Weights of a small transformer language model: width 224.
MLP neurons of a small language model. Each row is named by its layer, matrix (up: input weights) and neuron, and shows model dimensions 0-223. Each number is 500 + 40 x the weight over its row's rms, rounded and kept within 0 to 999. Numbers have three digits each.
After each neuron's rows, "fires in" lists the words (lower case) most often at its 100 highest values on Wikipedia text that the model never trained on.

L7.up407:487480500537488463513572479509509455512497510546492519492535573541507431524535529488450466517537493476460447483594394517491441498486475457518498561511487501532527487498462545483469490527514469457443495459503513436506538599508502503490510524497402501571480628510501477530519511469512513505484470589526484482474520535518523472466527424501526518589422485562555527491560486570505534470516538485455482561535529446450503467488453467513424489421543488449584490529477500523479532512550543480564546455476562439609481446501558504494480503504505487466486491516534527578570497522452519464500536486536521558489531546483549543489457479510456514441489455514562518433561473576492469493387
fires in: "with", "by", "from", "under", "on", "for"

L4.up250:487473467501543567557468490490523514505546481454545494449498503487516501474518520500498531502470519399461547510525462544533407542507489509532499552444473508463511472511460424534485581541384493544407510508544489507489514499483500438543583482507425444465553526532503414519466469438505536493440503493447447518513487500513512486561552429597481477494469513537529562543528496545524558504530458445464438620521443475530514529513504520451491493406505447474498544488476546519518565511524502542477447515503479447539488537572543447533557493465463488488455487535447545513578520465501497507497430540504492509442516442481480556584519447451459505474485480482510488510461505534612561464513
fires in: "as", "in"

L3.up227:498546521462594474530451522542508510474504546517487491457459533534512473515484509499504505462502512519492423478453458468523573488537532475505490526474532535487496492421436489538486482553485529571531539427580414570445510530455466504540466477457485395521530494488528504539510494470464495506440467555590486534512455437515500503487563428547485476479486540486502551573470475458548472445487504520463490462506498420480410506498533589501506480480449451444500572555440490552515464508425499444560539466520479443551470542544525561501525520447509389510513488554504553505517422511478442399478475495481491506457528528512419548422510485510479481536529479480502451502518453574477430498455
fires in: "not", "into", "also"

L3.up708:527493437482553471443462493522440465424476442481436541372542584581420489542522549500474497547514501486537439512462528493398523469495516461548491470518489539592561510474439476558419550487515491532467542490519470555550524590576502505499524476491463411514543481531529523502543525510490534429505470540554480487527535480496495521498538476528508501495527550516570538505549433479553554507452450520473459497462485491460473402509535568531497514476461489497443503506492499487495445552543469541516527537470481438484462498556527460459506500459479412481563496535501472465521472498410497494516510569472479456484528537522422515456540518476447535551507544537489504464506530431497505548586
fires in: "first", "often", "also", "never"

L4.up732:569452473540518449489550527497523427560594426504513511586470598527485482448559532514512494460536515482497526518530505503503466516527466522518511469455506452563477461434457513485515530573489584545570462456486544471450489492511492457467464458493457478490565560449483464511470593494493486461514500494522503384567503488527530484528547486455519531474491520486546577488465517529441480491525489494549413531542543457454492552508517449535461482426449476578469429550482533484446524552559512453519558454506509456542515548587542435474523530520491460483510475551431540573569445486422486455429477472499532495533528530509464483476468426526489522510488482503494503453503503493548504413483
fires in: "its", "it", "most", "as", "currently", "which"

L4.up562:462466491472535468462520495537472478502499480579488469524527549474451460477545491530445466463499509491520444484489516443476459475618472464544501529492535475529539502498512509445524444465464511573498508488515480542434516496496471466470546481415515555514469574558501526475509526467450486467497532519458527590534497428541532429518578444506477517516452472518600567551456421468501544439455495548428485459548509447498525526466558555469457427509519491524495505512491471509504466524567484449520503525461516513559462575631543527512496527452473485492529461540497437492548502541495399446468453494438490578484505436502450537504510520569485473522443485470398544486492479514422527500452
fires in: "by", "chandra", "charge", "man", "also"

L5.up480:399445467502509456564567551507422503472555491524495507518479441488517472516413401470525463486436471537465477543551421465485555493508504514484542545485539583436530480521497455506508441529507477458473498532532488580493494510520488543501534578469521540468456539536455393527518479479466518533460487508485505531479470534591511514494511481473507514479470479507580448500562413559472487517447465477569483525550437495526480493495453465422504498457507550481471469558487537527536473532456454547579490463483477473586540496527514483425495521501447492535510397459519542504551547480397491501561531536471499484526485473454489500508548546458507552574495503486540491452512558525414558528498
fires in: "would", "could", "should", "will", "well", "he"

L5.up667:451592539481516501548445497546501484509488530550538498489510525418489474602515457489489519516511547536442480517516487521519534445543468524505527560445526490519542501497552372484552499492508564527538478515494489533475551572472475485513486622510563494492498499569521511483511471440488481463542392506518513575494448431533516537484506460508497482541377523522477558548510450427481517540460497537437498498537454500530484437474540558514418471526584481458423545549461455482530472491479565469582434519426474473486482510519469461475542521441477523545513497550525512477518466504483503482451533540500468571534564497489500540425514564491508542522521495465457503413508509449559500469494
fires in: "to", "not", "also"

L5.up518:530500452470556462538524496441433544541540492500565538490498512545542549512495491456521580476530513538464524514408485570491491538520540516514511595532486456546516549462471475489497434493499494494501512518487525567474531531572522518461475509499481478572491502592503448516513450462451533478511491482510414528676522507535496479528493457506446546445505507600495541577539518571488459489490489466441459487564517517581468505458542522512477397466525481474469470550421465514426512528490489509541470491466530535454523548476510493499534457492476487524471545489548502525566539529479449551498485506485435524442554421435513497492471525424412519534486473449409514532503510499518463524515
fires in: "same", "in", "from", "that", "this", "until"

L4.up559:493458416464476487509548540519531522523465431566544460526449552516492442536501490473428449521517447480509498540566485475505472432499496448472471518493473431531538485522509463488468516590523478488566532565521426462486556537502472470473540569512436496598571517549552435452478555459469533472544453515509493496565506448555473492461501475453539548555507527583530545535533472472514504488503529483445434550508486458499516569523438491539448545432495485493503428520429511511535489510466570451525489487468536535484500474545529407512481489480436459463553432573533449514603504527493469449455514505517535602506495534473509489525420484475513527517497566481522490501476531480414448513469
fires in: "he", "she", "from", "until", "school", "university"

L4.up529:459517536495539504479407482579552495479460498497428521447546491469476545486499513486548513561452490364498495497546486551491486466487473476499607563539506487436564400484535463472503455507560525413502510509509463491546432487508549505478447542516460463567560509554519492513541436471462438555474472516550524484551533561586531459489513499470466511520474450574477506533581496570559525549438492456534502466557514525530402490453501523497451549429496506464484525554471444538438518488524466485481465458526523470525498513567505536508485552500429512502464469495536506505505559514523566438511454493462459430501503497434502483551440544428521509558497485496553485493465482452463514472521
fires in: "there", "more", "most", "less", "therefore"

L7.up755:532451475480532540436556599487428502561556504497544527453491485462486518514461540503504509554496527511530477521537531477466442491473472469516543513525434514512566464414535464492521438541530531495441552477499557526459572521545488455504484453494500507513509484458458476483461492459503521511468462544499419520455503513495557428487477448509497487532469478546569519511447502529497512494405527513475581502573469523468508499436492516478461512436499470457471578567492482498534452518394541466542552433500521438514447543430646489429504545544479478459410500542501500497505463600445496465494483503452465493454494524509499492506503544437443489501537399559515468478545481530544554507530
fires in: "may", "can", "not", "isaías", "to"

L5.up162:521515488508503542518566515560481523535542557566506499459488544578424517429481541484455491436527527463535471529532498448547487484430507505508524563447458491497528517495472480515487493626485523501484477522507482515419491492497478501542500481459484498479555531548499515546514445519488528481448488457540471422557563468556524454431527507518410465498434520564534553527450452504517473475471507465435438456590461463479473507449497495518439497528519473513526486468466490545478538555466571424413480572516469448515438483569481472529523481512483421533477457498524601524527545536389498515524529464474465477470506516419463515515489481427475559468553567536500502493493536475501431517415
fires in: "from", "during", "in", "a", "nj"

L5.up55:533564510502515439478572499571493478476521510503516453484470559513457505492556523500517524438505544520482491524503492438538473459515470521470492561438570514525566485477488498508455531531442465517496441473492542532459492543532463573507389474434482408488468519531493494494512507517460466461461481549404445500474446544549503429483552474560512480509467538518531572525552483482511616516523498570469506570550562413547476511476526516487519471524526524524458451447463481443518451528521587408478485430567490497462440481567452493587463480519490512385487457453536535503553480503498531481560498500489421478528496546461506471555554503510409520497522493450518512499466494520463532515539
fires in: "of", "no", "aged", "s", "usm", "us"

L5.up542:460490454503546462454486562544476463412517493506531434499475474550526548509535504441473460502507537560508504462486534422524594442514603505518513542521529504490505503472500455590484505556481500438498490494525454499469565556490496582515496496507433444481543512563472450546538591525426507464526469509550509515500529579511518475502504484466539544514501523517523460472507515501476505528520444549485454529564470479489531529451479548539480461479599536494486487533564483464489467513556629448515532528495568476515520527518430518579569501494520447484562462521534552497513614476501457533506473517527468523533446462454541482527433538485484537484532577470514419413439483473539490481450
fires in: "of"

L7.up793:484479427475507494507471480482484544492499539503537544483486450466465548532480477493505433444429563492557523523541495472444483477525457493511503550487544505390529486544455517527510496470532525473521513459542475457440567545529524468570501521503537452452452462508532482521485502457474503471514388475481498522460561456481535445484528480488545554501507454459567465607614535506498451464445493494544472443469505412512467417457539498514485568497505473439586540562519493477470504500533445492534514561447536429532507534495484538450478515540483590512554465512501489479479520485501553514523605486430485593479539431468481488472464531466538564556577533488542555492446503454516474482557
fires in: "and", "prejudice", "says"

L7.up696:510540515515528559577460510523565532475496511511494469493512468609462527511467558498499419463479460432523455524521513594483546474534522486520436582484485533498549486522517485452398444577472574523493478530534475512500511487558534481507531465513540500498451522538552529482507474483470494502455476529553561490576559501452521501471541500453498466497450467529490546538490431591496538462499497481499518529477491441512513458553516518478512457380482560531556502478376419571495426529512467475467495558519502398562508500472487485511539497511437551488557445535490474549508506571503510488455515486444384508519504524430489514534511512492499448527488444518501458519430534473454498507557
fires in: "be", "so", "most", "more", "a", "being"

L4.up187:475482496462544437466514477497482395461543520527539528514556514542502548415464522515442530433489543545559469564495508513514403454487447485513549465455528520471515492407434410499461475507500531515557434548489493474529522574495497503572471501435500440514480533571502520474578482412501576460587477542489475502524531512450484468489496476512540483540505475525542470485524498469473416438468501467456529468531503528602531474544485552474529521500538431542503488484477507615454525489464480501501501547489489428616493595515522481508475571533449505504490442519499520471457459556461508508539497561435458552527534484461503499488507464498489505491545496517473467433484499475571566517522
fires in: "are", "to", "be", "usually", "sometimes"

L5.up534:474578514496465526502442482470390474541559436479567537466457512531530508506509546517475486517559551554525472535464505447578556509505519486476533542473512419535519515477459526514479447534492527484528469486501462495563536559566493511459442503482455525486538488561481494482553464491472530482550506484544530533572530397559503488530509513424500510496451472514481481476512496541545466475470502466549425488611418515507510477540540506497486492451476430547497488460462376575446492530473505543543393496440521502474435441520485535551505533505514402532538517553543483530525470491510482502417496527469431493594481483439520547431481475487534578495486484490558466495513521521528487461455
fires in: "in"

L2.up23:530487484489492449505511528500503522491477473550486556524545522491478455514478417491466457492475507492516499531559458511474529448509458525568536498529516483528535490444485472493479521534524537487516509440525505499506537457547413561522500553513529382574540499493467418522514481471498537435471499488549509469465504503488468477515483469511489553552429474486558562596550470501494564582489475474516531560553539480420497518467533527516327501509513505512494460431455525513562374573521636453549509450474463507479440504487475476490529488486480476455511499481569548529504481488398550508531547498489552497456513505449393486565496529515496525518521523489507552490526510562522516515530
fires in: "his", "s", "a", "the", "abdul"

L5.up90:530475472495505464544461528461540568550475507567504525489548514493496510519475460588508423515569472485453461563578471504508482450480492522542474563473505491470469547471506506484547511496495489507458498488531524535450576517510466416410505551445490405528545516623519426529503527474516514448553459427543504558511560520530524529502526480506456511528541477514558524531453485469564564498428500419524502536553428443502446523473501465572432474483500476437492500541493494535493466480529477406562461499459554480521529501594547388516521498526458517468526491532471490536534551546533494497439587506445430571496475461500503532453450438453484508524537482517504464491518458490491469517518
fires in: "by", "from", "until", "under"

L7.up210:475486442514513480450490489553494501556561460508450570471502480557496549483465515534464504536399497493518461527474495441500451462452505521470458561552505561531594525529500513529533545553413522446523547510414521454476511506562478528508537476459445509555476502402502523498547506499505492494453486537415539575471533518516567469471537467495489561483474519511480448504465457413565512512481473452547402491520450541592484418545559525492508487438500477407460471486446467501528514535487451486487512495497485528534461546576494448475509534530516527494484560456502551484498516497449510525418439497446485430543537400446504558461559547425483480551474511543470475492497469531505466488503
fires in: "of", "such", "who", "to", "there"

L4.up123:532481476472584562476495501476506523485471527557534529489445524533529490518497491388503441494524519537507490589551403537499571472489493536538461454511559455533563519481470448473441505504469456408439398526505481481496480507488530504554465578464496486487479519583561512534442455486523519435539455489551525525448436545533505469414525481548550495510457439524541490563562456446577521436405425410520482541487492509497504522489569520456484518476546483495508522490476475599514454464504515483536568591484521494424486440453519470532489521462509529607506503504500508498477524586464462489497500485471454481548473503485512525456447495462474505491492492473520446508516493536475553526516
fires in: "to", "or", "for"

L5.up657:499559375471552502487512522555491476540575432510514596467446470525509514473478484485520528525549441497444462460513497446526509423518470480504506519507602467514486573480542491507536512495520479523455480552495535540526475453507504463482499527449496501528539505544531477533434515506404502478502508499508506450515558524557535565481498480466575532517503480513557553554496486491536571449381499416501465577460441468477486441577514461466480484536526475546442449491523491497511458582492551441480495499574607496488431481528539459573503475497518443512475499517538474578515524504520504466542482480504443458492563457446502453463461485480474514570522526497477380528447509476495481515445
fires in: "after", "before", "at", "since", "duchy"

L3.up489:502557543532544536493530509490473455501533501504474508536503547504517569511471481508475543458498494504510588502503494484485469486454484483527418563500437576579518427468511496518454404541529529516433504480488495519495485570583505499482498594508504442477486428510452466500613517521499471457455469525428492505461449452476514486478560455501454498502507591429488504473497490509592535484494475452572498518489451531439510526481423577415469533423513505511458526543467414515602484583496584519481506555490496476488451579446508502433509549514487500522502492474508527561550470540415426501517502485538439506524558525456477490580530481524537520521471480558486502501455483457511494457523
fires in: "people", "may", "can", "cannot", "canal"

L3.up675:479487519466450492463499511533463444484551507626494537468493559523505545486565530461496399466432585505513482520555503462479513454494432491470527519540556531568491444468465484465485517529500550524506531471547503546451510488512494535460482530522511563571550492521470516503535418428400519425536415489474461510524484481513486509454570484448461444518503515567483572491503509463484494461510460434569480560475432482525486489509553501453515508471524475494464479540462532540554472508503525522551536544459461443532510555550515560474459600486479362539552477490472513506493446529500477507446550511471474523463615520555533574488501469525505526493540413513502506470497480500563495483506
fires in: "are", "were", "allows", "also"

L5.up337:504543522426467556519505505546454425457558584624533535478468487536497517517484429401468526501495474427443530527540498457509507471507466500514539501483507547489539432464475453520461532548501464535458481467487495477524526551532393574506552443455516489455519426556549520489536528488481516494540494502608463551525549499530485472469564454497530563526435515485525598444512443444517552583414502458527494547512542512544473471526449515497504488425465501474478527517463497492548477443490526465493428526468503440459494504471418494494535552515490488473488499541524538432574518520499475555464517521444513485505463441503511562460478543478489482526501506519484478387472510479455475423494
fires in: "he", "to", "i", "hearing", "we"

L7.up497:446547430492541483472449485527462504522559424519512542458467520568510520454472537486509516449504501542466513539526496561529508551502485523563548505432435484590482487455484498452442479506574551468444480474474493456498516479557438496491436507488450533487434520604514393414521486484456453460491507472512508471560568517509527487505531487481505502432480508451560462559484548553451483537602493508524370464451508495570478463482505485470498520463483489481499510523474459522455535524543514460481520536412522485530492556540493480495539518442512538537502454493459568472518499501479574487484525462388524434533530499381496561548456546523495504507582514506493539534473483451515477519471
fires in: "most", "the", "there"

L7.up442:432542465395460504467523576509543510479573516533517529476482503517486507499457366484483498532479536514485412537506496458503478436478497520538523480521526504540521493519504535489412525521568468468501556506552514534493475496573478499495526474569495471518560447541535489448487486467455494479476445511520482492489570494532520465413541436488553519518502526545546515538529458566530480464358539531496453411493505485526538501517451511497469481492560466475417463531527492496556519492472560390539459498439490476524538459513525523510515556573466470548525446569590543519498528501502489479531492497513510473491481512446453506465467538583559564514567454464398456508495493543494461497555
fires in: "he", "she", "they", "after"

L7.up750:460473450490475498523499548555492475543593515512576505539486520455508476448521492472434450495502535586456520442481530466451482522511443481507527468464572556539527399501474443405440450549506464530475500467509529490488466515508473482548489480551503534498522557481555464457550493461463472539548476550518386539533469469481503494478535477518508500480465494507623532569481459474544508522472460525497469537512482500546537531537503516495423550447611532507456494526454514439505448554501510476549491473469464518551500469537444557512497524503459485497576495508571576546445477469455432450476487478446537549465557534466478522525505536424472574545488529526504483473443459559443477455419
fires in: "who", "which", "it", "they", "that", "he"

L2.up69:571495477488542466433487510469550512524556470560496539523429548537514475433515488515503484488525525487522506510472528535517473464482456425520527516543467473555525495351462445464538503531453554606510500507495434507472497519502505455512555528479403512518500550492604462558476536448442510488510502492462503438535526479496519495492496517419536491543459524545534573497509451463470556436525539509478509572526452501511455476525447514528470408523561479568502438534520450550486512560469560517501519520492554473464534517523460482509517534478451509480476523513438496554553446535450464500542515519507604460442495532530482471495491564501455440548565530521423456523576526510518436471410
fires in: "since", "college", "york", "vietnam", "before", "franklyn"

L7.up778:534479470485483543528449553503506463493652517582511524477537499582519441484424529469568510475539496484499430501531487537542475485485463534473605459502483509491541475542464445516496482482496485448484465434490473512552471536475444484498560460477416500564556431535474459483505474463538460429561441444507494482507535491540463508458539484434469505537525521463494561504523386487512475479423534466496427594516487450532478548518543566515508509456477484433472563470441440506501511504458531493512505499482514481613508617508510441486576521488499488509546477571572532483534496523491523525438474550473492510427515432502485510451488533482508543551521523506490478516478498533470496493450
fires in: "on", "since", "from", "when", "in", "as"

L2.up671:499511490462485471536500534531496486543474469525437553541437597455467447491499543480433475510479523488472495464511466521459435470564487503506526543491530570487529554494453458436485491530489504521450519496491520481501491461508433520543493532485488461527606545539497413500542495498484588464485450571497513586478546546530503496414546507557509577557400472542458506576498496520475569493517475569517438541465465493482536498443539462535525504455544387562510536498470513483448543520514523552500496535525497479544457531550490477483581518503488414525468489471543534548523562533527405493578493496565432538444567467475469540436457434502489493489532524520469479514538536459442482461470
fires in: "from", "as", "for"

L3.up281:464475509456503631509505520518511470498568550541503526412482559503466501491454422443464597573501463515537527507501501428459451459513428460534521475502551584522503469434486439510454446504487493539502552489505528577523502563490521477546558531493453498479525528541568504465547491452443550497490512510509463503459485430461481538450559512452526443582489502491496540501531502513524504528403503478545453503526513545506429501509497544474517512443524499493434542503487488531581529511445452503539425461497544529531445492522471514554495552535538474495495460493558511547557556583470477537582513517475503517518519468547509507488555516464433538564494482574482488473424519453561524401537
fires in: "he", "they", "she", "to", "who", "jia"

L2.up208:505457502482554581505408522530520533541453458527543487492470462549478536542435540508424518436479506510488493471479386484496456523465452512543518499560529499503538500464478545427421522517511540559516551505587421596634517471492480512548532497486476385539480495519583476514489462516448467486452515498517531572507476485448501511494516488446519499453475460500563475553586448476534516412510547501531540534520507483518469489444498576502482431442505491466465542486412522537509498473509480517497471514443518520517468509500540504481502514516534468536585445525559529529471479469423457522459555544463530549527591453516511454565530519454497507482526574522494480487522464496473508499456
fires in: "there", "not", "have", "therefore", "even"

L3.up660:517508536483489515534528530487505495509540536544545469466514556461504456544503483501457537470509536505482495536542484495469513495511449431560531510496530600493604475464450426532560470487502485467466507430506527528490487545515509534491513517492544444527489488577573521545563543457459464452544413475572536523426508470526528450420538496427528513489463483458552504574576401463514488496463525515526518501511442426517432489476511526474446447460509459465409537494470466503492545462469470420619438481424501486539507532540532493456566547526481487555478503454574536508476548506483464493463537493527484555490609499495549566457536492484471536451530486459575522447475518488484494453485
fires in: "would", "will", "not", "also", "to"

L4.up402:500453477464565472440483486485497496598610510498474484500577515508473460513517551452492426577482501438421444524432398464519489507536553450526494515513523511484464444555508414544449496462455475501429499493540519506431543486598497477486547493496505450536609527528569421485487531474461553467473469459565546527425508490472460489515547462525533469533523588481530546521513474467518457514508518438474512518507469479450581530424450455560529543516489483471462464511458458561477540477461515478468485512496504445550464478538516519516489511510405515517527468519541551456570485564498564497496521521468512492544517537463507436537507485557501531547511501472533493563494493540486445563546
fires in: "made", "making", "passing", "make", "makes", "surface"

L5.up262:485486500506511530422522518519507443456544572519606499491452464487427530460516418480517461447492514517553498450537507474475573380510568510605508510465560505480509476470495544484501489526555510493410442437568541464492487481496470450536469475514444530459461566508524470500413453448456543545525460552526500495507544524502488418526473515554491494536471518475542475554495512493493459428506525504571513565453496525462527514467527521492507471482552517530499469576473433437543474537477564488492577559537504486504461505547544461516545553476465455470532499528558530426522556566490506500514547504502455540480538447474475542530481476498487516514504548489468467469461497507497487431343
fires in: "and", "killer"

L2.up350:478440442499548501505513530576491479530472458581496507501445538588419502535564452468483421462446496478507489539520502489571503446530525495540506503514552496505486502490439398485481472619513477584530491467559470492459541492554435500447495501459496497540491485497614510477543543475427498573485474535467527494439534492498536440453554475564523538563471536506495543604476477473508435525488509531481483468491467519514490491452526481565434515562506495464521481525480513521488504523471601520541451538499535413547468516515477531527520539480483469506528422530524502489497588545465450506521492549474456524451501435469435496458484452541487513460570478560486510564501400535467480480493
fires in: "from"

L3.up545:528445461479520479524501471528439551552538505476626489514476524566487449499572527518504509443471577480582468596434520498442440507541485485565527537499502453505495534438494483485505552513520531531500526438512479448463498439589495506454418487465463430518555547445532446501561480480497449469531462527484557460497522517519561481539528498504442519590491526527487530608476546464488557502548484394569472483532521454542497461439497449510430522468464499463532500475467524468451531544498519472541470494434505472564435497516502486527526532508522493433495500526529536477533495474447552468522445526410496551573525429451490535560486490526492524469456534448533495564514509527519526488544
fires in: "of", "two", "by", "to"

L5.up756:529532393492543457512557538489478500540498539519565512502496473502476540528452447466502498543437501550448509526566541496480564407573569492514446491445526569426512519420525461444456451478547512495563467529466459529465520583520461446443442397483447455501511527499526495465535540448484487536522475548507560509469511508509535479445511438498516501553487469458566513536554484497503531418419472494484498484485566493510493488477520505521549461479501481461521498444483517503517475518479436505487592435477511497476509506534494465484527473558459549484501501451600565591563563545491577512514512458530472554499486481497538525520468494470425447499535577486490431538460488505527495440409
fires in: "and", "but"

L3.up329:494544478487487568526530495496465551524519514556456482477411442428498499515476483492486439487561475461477557496513511485512489438514529533445482528418480497538524483496468497529426451446534543519398512490493542516493498489483464527523524486558509536555578566524480458444482586475486519414507524545448483467493532517517486487502508502485533542595487535488543443512513506524506481473418533504496510471517469420549467575531543477536442402488523512475530513539509454518525520524473594412542484512510607437508461556530524480542570517475480433463501516532500509465507592479481469528547516494482509523421522439459457551567462520525404505436588561445528497502518490523477422478493
fires in: "from", "after", "since", "by", "following"

L3.up362:534471513559564478486519522521553551520569512458485517507555517570472500489449557461444378439495526514502514492477432547514440434512563507512506522496489410553573520490415510496472519501551465495452431460536511509422465468538420557568489526465475476485536529459467453497574508477505526452513467497466403489477472517509555489464563440474507547516425510525512481622454435484578475472464500529571465555508501501487473465432567484512514458431498493453554506476458546564543452535479486494473503445491480496536422563503534422516531503508488480475511481536541488485465509544495507460513464528554441524489559549462475587516502548485504521553471540477435477519498443496485497492511
fires in: "from", "or", "code", "to", "utc", "were"

L7.up426:568513444503564520540524514546520518523542472457502521478566511500471523519447473511479532536540527459457562546530507580461466513489529514591564458435516502494483422442484555525435476505407490497505527461512550457491482485499450486511527489530498481461441503473506510462537543457456495488528480400507523484491472538460523454480528485457510539419469488459503460461471483511495418517498563477565496519542519480484455533524478502458524524541495433516493549555454570495552516493529488436513492445488522585464455531436521575460466497499516404489537470509511496496607551505458546464558513513549470524543551449560454495478452533372450495589493512501556538533462500577515507512393
fires in: "it", "heritage"

L5.up786:462441420537509475500521539549541471509565456453521517441458497511502513447515529529511461531530514441484520499484513508476506475528485480560544483441511424510535527503472512526476472520498533396510483447532517497445515514538489471488515595545477414517559528533553502420490485503455477493578430439502520475538516570483510489524581518450494514451536515495528500535486512466530491471439478448507471531476578527564508573474530467487497456430518504483474514540495486541447520584506529470494534433405492456533497545459526448525473535546456482535502422463537540475636492578464505421424503543516439502566486542427454446565545527433467522515502472462527484451489470557514548503546
fires in: "it"

L7.up473:468493518475513515517580544544495489444543569488574521537509460464506438526537443483485541483523525430499495499494464484475483498473405461453439503503562512520458498514459474471477470560538449555485545428504510465474516525515492478506542565479509443505481409506487518442521449430481495453534493518559449542430522461482478505497530493529521553489526460465567435478541444501539515538494457499512564550516448480508454451505516505526466501450483500421496496488456485508581545494501503479517432448383548489529491495486443498424503590540452470526492488500571484516482465575480481528539494522474571630392496524478540502500443561507518503573428494545525506506509458538446510595446
fires in: "can", "will", "should", "may", "must", "cannot"

L4.up281:489500497467629462569467501571570571446498528493418520478493497473497572487410488463529496503481509469435547522576498482476437538520512530478490516482496534453506453497473475463492499483501454542415530481571496476465483482507516526498535513507526491492459513570512563452479533442550589524511486535498484540439513473517512452437538475417526525510493422515537501481470476562479489534395398552491482502522480492524495472541541485561485489490587536439481555531478526530554531482528551509504418512523505470507489532561543565455505536560521515584495478509484533499525444499397490489504541516507432570527504438565477520431504490417392527490555522519521467461465525498495505485497
fires in: "it", "pantai", "set", "which", "tedxiimkashipur"

L7.up634:526477498425611524401521530467483514525544499493523501486496479484495455507487480566488566497503528488473454537409551499451532495520469547566500569455482433520530492489425397536559447499527557511485488528494399520437504482555481521507527531521516504533514497509444520437534563458535465509499445443468478496479428504517524559537568442457483580496546539420502472508508376535577462513468502504515506494523474465458550546460474519552512476460500448518456462575450489468504490482473505538489438516437496456532567540516484482482474571488534483478520405465548477498590538512510476532470532523472520549495525522410519447510539529545530542516542522535517531432546497445481510465537
fires in: "can", "would", "could", "should", "to", "may"

L2.up299:547456437521512526550453521565509511504486446486431587480495475515486387504497490562488531495520511528529491529554527512441475436596531514538471440508521499526496481450501506536541466547502509486529543528510480460545471472544451499540438496479436464440560569483524415537488493477528477470532507556527520448517480457570470486485499487470388541526531477563504541444458508566450530562528496405499475472493550434511451481459474471490477473462520509497526426499468535410470442632478517459554500506473472464499542495596419506489515500458499440498480493556493551395588494484488493490507544494532460521527531543481459502539457466499469483458543448539461476467529526547468478541474
fires in: "most", "currently", "first", "nostrand", "pandit"

L3.up211:443512455444499532521497540538465482503550464589572580546483537453502448498461490468459511439583564465465506501492476445461523550514355476499478573437515526521508496450494520532505552528518441559523564520490543499468548502496464570540515553497542523510498502601472485460511480458505472536496464536517496515462450451578488478447534431427529537526438520556514528550564474450545493539412519501469503596489438485486492521468464481482469520459515463520502518620435507496463531484442489447500500459429509486537410443434570535555532523505466469513549455526491455518499490555498461481557492472516498477435572507520497527493450504507519530468502523451495470478457496493502464493461
fires in: "to", "not", "also", "which"

L2.up891:486559448469518417503546510565503448529528557491469513501477559502553483484445468404512470447457501524495445500540528542535490405503517519482514552500513489546551511427498526469513528470516533503444525489538504490443539500523499459557521548453507514511505526566508456504530522446414518466510472496468476579537508529535495463512511540539563533518478488463547508546517545539456529482496512491507486496554482504481436497509557494477533485420513539476457442515464448482478479499492462516469458498489544491562481514580440552557619484490461413559444509435555450561511590486502504486528452500595420534452586462430554522446460442519421498513535454534467460460497477529518601529476
fires in: "of", "madonna", "princeton", "to", "zone"

L7.up19:534566495488555541530489488536480477558525440504503472469504527538450567505441431439436444502523540491471544488488486484560528500526511442533539490455538545461509508512559512468523448557525488536498557478490463499500490561587433498484527522502429529481529497456511424411524419484454463443472490588508408438526513449511488433512495477526459555512442420558542515494586536534485512491432441524509448488516528452467523544508552519534472498534439402447485462516470381514514524551531508467532538546509555469554496528552531437455567541485523484514531489500566516517495532544495513465488472501504481486484553508427503535521509462539526504522544516539428430477571542555455479477451
fires in: "but", "though", "although"